python train.py --num_hidden_layers=9 --hidden_size=224 --num_attention_heads=4 --num_key_value_heads=1 --head_dim=64 --intermediate_size=896 --vocab_size=2505 --hidden_act="swiglu" --norm="rmsnorm" --norm_place="pre" --norm_eps=1e-05 --positions="rope" --rope_theta=10000.0 --rope_fraction=1.0 --qk_norm=false --attn_scale=0.125 --bias="none" --tie_word_embeddings=false --parallel_block=false --init="uniform" --init_std_qkv=0.0344 --init_std_o=0.0322 --init_std_up=0.0344 --init_std_down=0.0 --optimizer="laprop" --learning_rate=0.00109 --lr_mult_o=0.734 --beta1=0.9 --beta2=0.98 --lr_head=0.00423 --warmup_steps=454 --schedule="wsd" --decay_fraction=0.915 --decay_shape="linear" --final_lr_fraction=0.0 --batch_tokens=16384 --max_seq_len=512 --doc_mask=true --z_loss=1e-05 --train_tokens=131400000 --max_steps=8021 --dataset="wikipedia_en"
MLP neurons of a small language model. Each row is named by its layer, matrix (gate and up: input weights) and neuron, and shows model dimensions 48-175. Each number is 500 + 40 x the weight over its row's rms, rounded and kept within 0 to 999. Numbers have three digits each. A neuron's up and down rows have the sign that makes its largest values positive.
A block is one neuron, or neurons of one layer that tend to fire together. After each block is what it responds to, as a language model described it from the Wikipedia text at the highest values.

L3.gate0:464543608481526471513565544514426506498488504470547497535480490503490544489482520548515421491535499458487541513495482439535485522524543557483507555493540546539505428505504498517571410565547535585484544448537507443499520510501531471460615473512441463566539488434493527520506590487538534456503511484529434482525533531503391486512547504502461540461532444495544448502498564541472502504559
L3.up0:500497492437493452450527535464519517549532507491523519487468451435474491438479456596548459457418483465515459512527504457472475485493463441572573465409445525538503431511498439486540566415530534424478428520527534523567527480542559513513455438511538449525483600473549509470455536589465484480466520537505522538556472467503533534500567522460451481505472453504519530546501436505541511507544
L3.gate182:538580530544516491527500481423522511495500567519467455477463501482483551549480498479501472506506505447544457521512497428479541512484574463494472513602501507414501494471557510491439472551544554495511490501517464529462402604492517491515426497551475520533541483498449563492462510532528469448557500523539470508503535548433516505545489489565491500561486441483583455487438427494552538499490
L3.up182:518546602479503463520487572469483475549530513520502512560463509435568484477533484520459471506539514453498482540496525542491457459489464453506552518604501471461564470546568537526489518498431508488479488448513505498463403542498529518510491515577536511497488526474545562541477462574512485434556551537571497528420461460465492493519466537511481553521544461485533471468523584467524568511504
L3.gate310:484510542499472490516438419525487496488514524476528500466487576538461581523506502539536544495470446481473547532492494411523520533487502530532499537516399454503513477508535537518476538461500531518531497528498437517467522543554470577532460433511445492476463467510509501583510508451558442534530402478541554480462566538551522524501508587479445473510511482556452474520521532519480442521514
L3.up310:521426483485527551498530454464473532454509455452490488363443493461567528568482454557532570498436486498488473498453507517505499527516511462521526503526493486518469538543568482459448490477504533473502464532572515470393459532515439563575504482499599512532412489497538513543445523494539535571543440514484558446496501508490455515556395532515465481474494490473566405548484492470469550522563
L3.gate332:602463523487499493543493522489542544527461548530529518461552472511485492556477485567473492511509458497528491488490549453498584508492522546536522532534520436482542448497500541508555444429441456526504511573525465574571455522489528503502526504471522514524464515458495384518430504588487542452554466501483460563532546507486519541490513556492459491485470495524503433462482506557517453508540
L3.up332:516518523471539507492466514501525449560549549531440511484453523494495594542476473543465438503472423523467537497470508486438465539502457507481512514497534509458519516574498527496521464573493531551555433529454484530459488531520574514469469585488533473486489548489549491518466483534463461425495462488516562501487591508461527440478491489466470433474437451512513443519530432565434500485530
L3.gate342:522531560548453531493487523435467460552462475485498550510479505526514533475411487583497561475559448478529441542496474453467465546470493465495556547561511462503496469473491517418486421472535525450522449525481460469462541519534512542493438398477563512443496487466578520545479561501494488484522545512546474533499470517540520542538494525482442506520498480462584477490487533511484504504445
L3.up342:498522589521523529539482515450496493539519468512478421565441475501499427485434495494546484473579451471520524534504398466484509513466415440513508501590471528457467397527478519492522442483512510559509491490494509480459518492492444570505520479469521503475449473482524535479496511521565530494579579506488508468515566448501479488538535479454495502479472558447438454455553540467423453562542
L3.gate512:446606506547533461518491500449487428482494512511486508420476459517550503575491447559508533506485536516493487484505564488465539505518534521517466558466477483552495416553457465455575470418559583441505542469467442447490471474440546567505456495503518514532406523459520560558534501466541548477474514515485508489509590567382494513507528474445453480481478514497492480502528504548491603526476
L3.up512:497587532537561460543508514396475504559480510525472491472508467520522541568529526542508515491499517460496469472513562483512528538468541588533465467538478505493497465474451499452499515480522541466535599578507441486567422487518556545527459493534497512498465498514513537573552545499518514484500514547520527496468525519455492552477478512437423555485482500442571507530480513501464487513485
L3.gate576:433530505501557458510537477525427541475454544568484518573512483516528452529518600445526583497531435502442501532511570529519487453522539550464486486511491560522532518527455531522511516477546518524477509488506452533535500470518446604505462448479460494538492474534507531547520556444489543482541541476491535508511491463479539510528424535565527494461434462491524494467521467498522490461467
L3.up576:460452413501442440553501480434506553499583494527494442440510455477606558531480502512548581493471433498521418495485488497453534514526567454510464460516487492469460485576550486464523469453485522446490501526523483579515487469519399529498498403542520489528446489529467533537504514453485530471556538553582486599474476493478493520480548446404490565518460493482439491465479453548427544529502
L3.gate814:438565523525537443505492489452514463495478555596517485512549506570517529480541553519499527530488434430467576505498560429503513471518481543553499478388464489498532460535473527456460531443490554511478526546483438552534402434463478533507470429493487533551452493457524527496504497463570499476537535474529490510479534517470585546461539565507454491471518449573499439456504522503536525449438
L3.up814:450482425442501520484535516486503584508548472471496545548479484532410464503539496521486539532500457518524495495491570544478507492509477514498534491525482527559518465520474521511536519466531478475545543490555493492483534389574475532397544528529556519525574466537569503441545505486458488533420489508478503488412582516521488539508516506482458459512458557455472534434478424507513540496432
Description: Year tokens opening a season or career span in footballer stats tables and career lists (2018–20, 2024–25); weaker on words inside names (South, of, and).

L2.gate214:572495525507604410497488454523523490470499522460563450564532490462492517523479478489552485485473442477508509456456486468521543434544491503481478490570482549534473532506516546496496537578417463501467505433527402552549467498434458489542523473465430472487550506462499481460574539545544553444479519504474456497461506563482535460518461547568419501462533554510491435468432411518484503471452
L2.up214:523484509494536477497493532569532504522545546538516449562538497458501546490484504547501498532582469520508503488430486501513529475472507564541496484478502518464436556511426465483528452538485475511503488539546490511537513527450535513549485530431457495560466462413566468527453554455525494512518499449441512450580525525542458490513488520613459500539565508491518535473528480485500568535482
Description: The word and, less often or, joining two nouns or clauses in titles, names and biographies, e.g. Headquarters and Headquarters, locks and dams.

L2.gate126:553484516481420483574491519468453466484408495447437490462544546443496422444471512528561552507472511463450477504529498566559553558502487508463518539561548629539524543414468468530470496496516519516456439513486472474463514501471482457464519429534540553410506460453459527425531545448519437515462463489477496522404501471479474558542466512509533488527514452567503477472499467559484564438477
L2.up126:562484408529458570421478561514508554536530497531520518520494486528509508457554457469466555536476506569445531523506431529533519421498536538590538480514455392523520445440478448520523471508486475515519518558519438580496480516512486502444437452502555585613517560620483487512453529495419481501517477481451499467567517487536482533487559540433497467501458579484507469504527485605503520493520
Description: Periods ending prose sentences, often after a passive verb or clause end (was opened., were born., written.), plus Location in section headings and digits in table numbers.

L5.gate16:505526513463447515528526488491593525550460533530469539547515498569490531448509500388529477510537494502547510560554518507528562472514543504502559481426517473448581552425478475516468571479514480529459524492469458465482404470563544473517390495522569476503572500521507510503575553511457423469515515462469457575533535591549502455500550447494481426546459575447482512472502501528499572489464
L5.up16:502476521485506521490502467457486440578505465516549519519556498473477453473514519418465535522523520494533442492586422564490526463478517458493512496477480546506487521472502549578461491553527453466481447486447504547482493499525523500474515492520547570569515456513457435464477495554509504472489483540548496525553504574548488506566519552516504529508412534515465446535503500528560530473565
L5.gate218:469462516585580544531518456482567504521530539514522527523466446576453422503506527491508549514534511521539488522446494412450515478444534475494619516577505504483504490559458477467505505495469509526505501487506471525526431479547502539464531449464533548493496546494450439517479472471578522512521457507550516480504500536560515482464495563509497538516536482487461541488492472540532500493508
L5.up218:472466490573539558529494521521577465550510469538533534487516417546473482424507460484449511597496535560518527512500508434483521490400480500466606508550465502513493464544429476456467500483456530484544466542512505529515460470554460617453567504527529549462500524534529503490433495473533457544528452537489554486509544507527450561505466534567499438547478481493429556506498478553542497521519
L5.gate431:468511533494468385478505492497531538520537589510552549482599518518534563483479552489578525479473560574449454451548517467462450528506543521504430584572509544527456575503463535524515485584502465526489528439553522502497464475511520441577512589510570466533552473434552464477552513545492530532511501391501495529480471475523449469479530474465517500458481508488486469543517496566414471496510
L5.up431:475533522511533452526536488477481463413433603522558573457537452476499500512491583506495548507480487494472461447522489433460508497473526621530505536498499471557493412474534528508523440547436509538551516471491606552508520512509525529554465518561525551475515499394456485527524483513466525423448567465484459489511521549517527483608478461511470488517496470455507372452529601569525513499470
L5.gate587:488549528515513511509490496535536455464504485570522532520533528496524544533435444459511497442485562457551481474548456495548516426482497480603559592485541427485483530458546513548495481530513506536511453435458513574450490549468578412527535508488537550520547493469463498532473546464485442538536470504434545485456530474483488509476468546499505519504535536498432471457524468468535483425544
L5.up587:530568535512484552536431539420481518604509517593530510406524510476486477492452463483479558550499538458488501526510486464461530490544541491451478521432526501527558509470497513570511490538465597453573501520502532502511554502529526491486537553472489477501563539560474518529530542448520431505529508512515437496525500535503506544530514545495436398524526484522483507446495513524455543548533
L5.gate682:549578399408547541493558459499457475502513424503498465485518491486483496438429512530530584469433513456482457486528569457439584517490463503449548582474483500518502554534464506489495472506445514525456513456524469494430414496480483500506502473534565489458524449511483495505509515445544533487431484536555466456446529557518457552407490549548560529482500495509499454592552476551526512452607
L5.up682:515496533546504514520414530510383479520526528489523476429487469500481477525440540484541541571533420557464579524495451488525545519533444490530450551457523477528464539478443489537453511486488506512551450510523507504487448520469421555493449539481430458540415467555484450505511519492520467544444542537591476448514477548570503465515400527472543474458480450514485505587509510478502522489563
L5.gate754:541493543503507524500424543501562511522491524515473570514528537531488434531525512471497445466532521499516541494482522396436483432432558472512511511521585499522545553473529534572504580583473493488471500507481496443465449496540561467523544488509505561497565553566495508525494448447479446477441506507475477508550532474585486470441427498482545552490442513485569507573441473592492556488583
L5.up754:574470502474629473482483509495549526440544488521511545441511448531506482482530523498421517451427497494486445473501514437460481458489580529499468508488582482561526494457532552519611400546487502465537556418551462511453447423448463496468546525544528541521441500435586519512538512511503427497529526478447519475506493503554481500481473443472554447482544477497543434481507472560538542505586
L5.gate759:471513442515592394520441564487508571435494497494502435505488498524491510520455509453496505500474481510439534499413427463516491476460419451512488526428480439559528535469526550518488481450517536532438547492541397614493518492453447512482484555470559528589481474469529539476468553493471511504509514485525450427473468477510470486525499559483494510427537515491447467555476502501500440506516
L5.up759:455506496487495484489477518488487516528464453518476549479529503539503506471480488455488509447466579474533545581473539440540532493470526439501526566461527595442513548500404574465509447509491444559549480496461423545431447470515496427496471465500415485473488538544506520560480516499471469492499482459513479499579493520515443507540496519540453472559558451538527503545477510510537596540521
L5.gate870:546454535540583485441452481517474476537534508439530523489518519485573477551571556470431449537489458488421504500417500523560503416455564488481536514525474462556604485505545474440506544486528475424505563489510521520474469583461532505470452518555517538481499480545532488539502404410497449493441485491507554487470493546519512449493516584490509574429546516588527487493468490554515510524449
L5.up870:546509492492507482517455511459585451472483490444483466435504462500465492486604443466553541473465452533511513512513515445494474533536458498410481496548433521485530506503573522529530409477402467476507510510503475488443506491494474515524448456512449504440533497495472524561473528520458486472561498464525451525543516419529518502517495454482438534524518552512467498518529540482470511515532
Description: Sentence-final periods (often after a closing parenthesis) in Wikipedia prose, plus the "197"/"194" first pieces of 20th-century years in citations, e.g. (1977).

L3.gate75:537504518483515476548495506517545520484544421476550536414478503547570479498468473561503528452522465448465466536545503534488586476492530545494532472532501454489515507495440505512537511508504410538567535487477569506556552529545503439492583503455468540512499484515488392556507448537527573550520423485520493536472529529567521522532542480466466491467537556555439495544486497490500450477460
L3.up75:512499577504461482525469493567525474470493431501465518481509539495592492471473460608461458471501512495432490565520490515503555514458472549497531457494532465505479482480492551489514510576453441498482502443470534525545541507521503493462552521467457461476451544502451451529513483553592522511451507424554570484483545497519477519567512505454542477443571545592485523547483502475500472483508
L3.gate158:480458494505497467615529497429508457554419526495520493579473526525539478487475491529485461483576497444446436536467510519557570541464506511414508460541507447506552484542463467563517485487465502503501484492504533482493518570512458503493485479444583545512562521517496549516553468507440450541508462471547464496534464506509424524474519483461476398563496542505539509520509489496479504567531
L3.up158:412545529514445462519509520465560521493534525582569500554561529547405477504482460525566532514513547513454443478515441522477506481562526504451568479522456443549549430494442540574523516518550478523505545518554542560492461557509483507462429528446509550483533545487504473471483489538443539493439564494546448497512512499533477530496519491476481438485497538496576551463473500492494581525475
L3.gate224:599502485495459464569439482488563506471505505514506505556442469440502441496503454545483577423545505443475510482566477519498531464537555501489478544547602438486529464506557508557506544522478534503459528480492495548546526476462490540482513458630575523430459490558479527546527552537530447551540530556435559514473565466516445478534450527514462437479553474391544468528452472452590491530519
L3.up224:539555435553580410436468495507499510550553518528529496528583481513550469517535508536547507421362523449475440467525481573524512526526485502473468545546513519533547493449409504477461430512537558493446506466532502501465538485529499490520427458513524525526493496521459547552517569455550526470528497531575523502483462535461573580502451539540486530546530495483548400497462490490556529507434
L3.gate356:527553486520463510455510539497496511493566454593515558476598534593476507452559501574543499477510476543458515539510471583518536465529530490497541432466476479476508496456477467503520493476505511503530499549473477547503516507519554483477481508477479550522465506482555437519502478508481441464487455475581471566489461498538455542599507553507484472482583511531565553506438513533491540518537
L3.up356:523504581428460468557528467439535530431504456503468414457501508524503527521401509467499529502506467544515478523518478518539568459457523457486563543569554434465492492521489510511513534520446476538524464527515465526585510510551553461455472521489527514522570485481452564569530540457426504565483451461542491536508567451539476544510473437559480447525454486510538485453445510529467461538511
L3.gate508:481491573550484525526500492490438537436521487453550408575530481438453533501500548477499520536512532513499490460462456466447522432461518497519572540542594461476510436479554553533524508447399477591554488498472423531429495479547469443509501487499483454456471487563395480506493522552548498500433510434525469465458508538575440484515444496530567471469504483525450563583495518435515462522571
L3.up508:581500533486439547510505538450495489469484530570564449566535527509491549457558497530449514525513491489517505591495436537593511499501487470532460492445553521509530482491552579457496585542490478521505507507475398523503539512556528540515498438468407536515531519523563541517536526462451450518548583479502454538541496443467481492494513476500486540512562511490509566539544516471606560498547
L3.gate538:513505411508464554461481458490551482448471489591493510418582456495496532488503466480502558446461498517527502486576505506509525556544547491462554551506463492468460519455449524451467534489477536445556556552487525526491524525585496527533473507477554593556485521549536486500530498445534409494497543499510492592505549462530461532486481557530513547516534445522479508540581492561514493523537
L3.up538:500513461536483427539525437559472531528507467528503483519539361482585473499579512465525483481420521618454508532560505498503579543517535493428494504523495498480488472507434475487474483541520521492535567451506559473568539549459497503527502434477518565453508504459489527496546459553542491492453457423498490433569465511484546477457465476507563575481528476420484513503474518412525437491438
L3.gate608:514536447497467476559552478506598489390466528472508547588472500567548529433458440549518473475438502479441465509532574511497599539494504498479475525537559457488527561506476538544626482473467505496517508545496507476475564502482468509503506461531551492523545529500452510512517503477460476489467527478523461513464548498487493489478444542517518459573510455489510544572564498548486500539485
L3.up608:496531513481420527544487511532527596495488463608549489561531449539496418458451474519568508546456493479476521532483535596451513539506431503450468461498465487477500453465494483504568488487484488538471450511474481559482528545515480525491498401447499567487540500520549453477485476478502556483509522522521533505518479445490506506507457622530494555483485516490554599532464496503479499539457
L3.gate681:568469554463420582515489527444458511508587497562486537485570607612501507465478498509498511498520505496488510540536547559522521491454492554467511483490522382520554479397407527504533523478480462535536518527427521535478503547546545473452437537513482583484504523542486453513532491458458406487486475429516501562472526532534468506490494461474491483445557522576512570446450459451470558473492
L3.up681:588456530504483522531514541412517523477532436447585471470485514554490482508412515474539523498500482488534464528522493474510499415433517540482597513514520440544601437441485535548522550513456460562532480495446512535500490521612503433439479519479501482458529526494452516543419466506435478500502424474544475485494550532558495508522536435493528506481457484521499519523490533473486475520508
Description: Full stops closing a sentence in Wikipedia prose, often ending a paragraph or biographical fact, e.g. "in 1826.", "one goal."; also colons after "Note" or "are".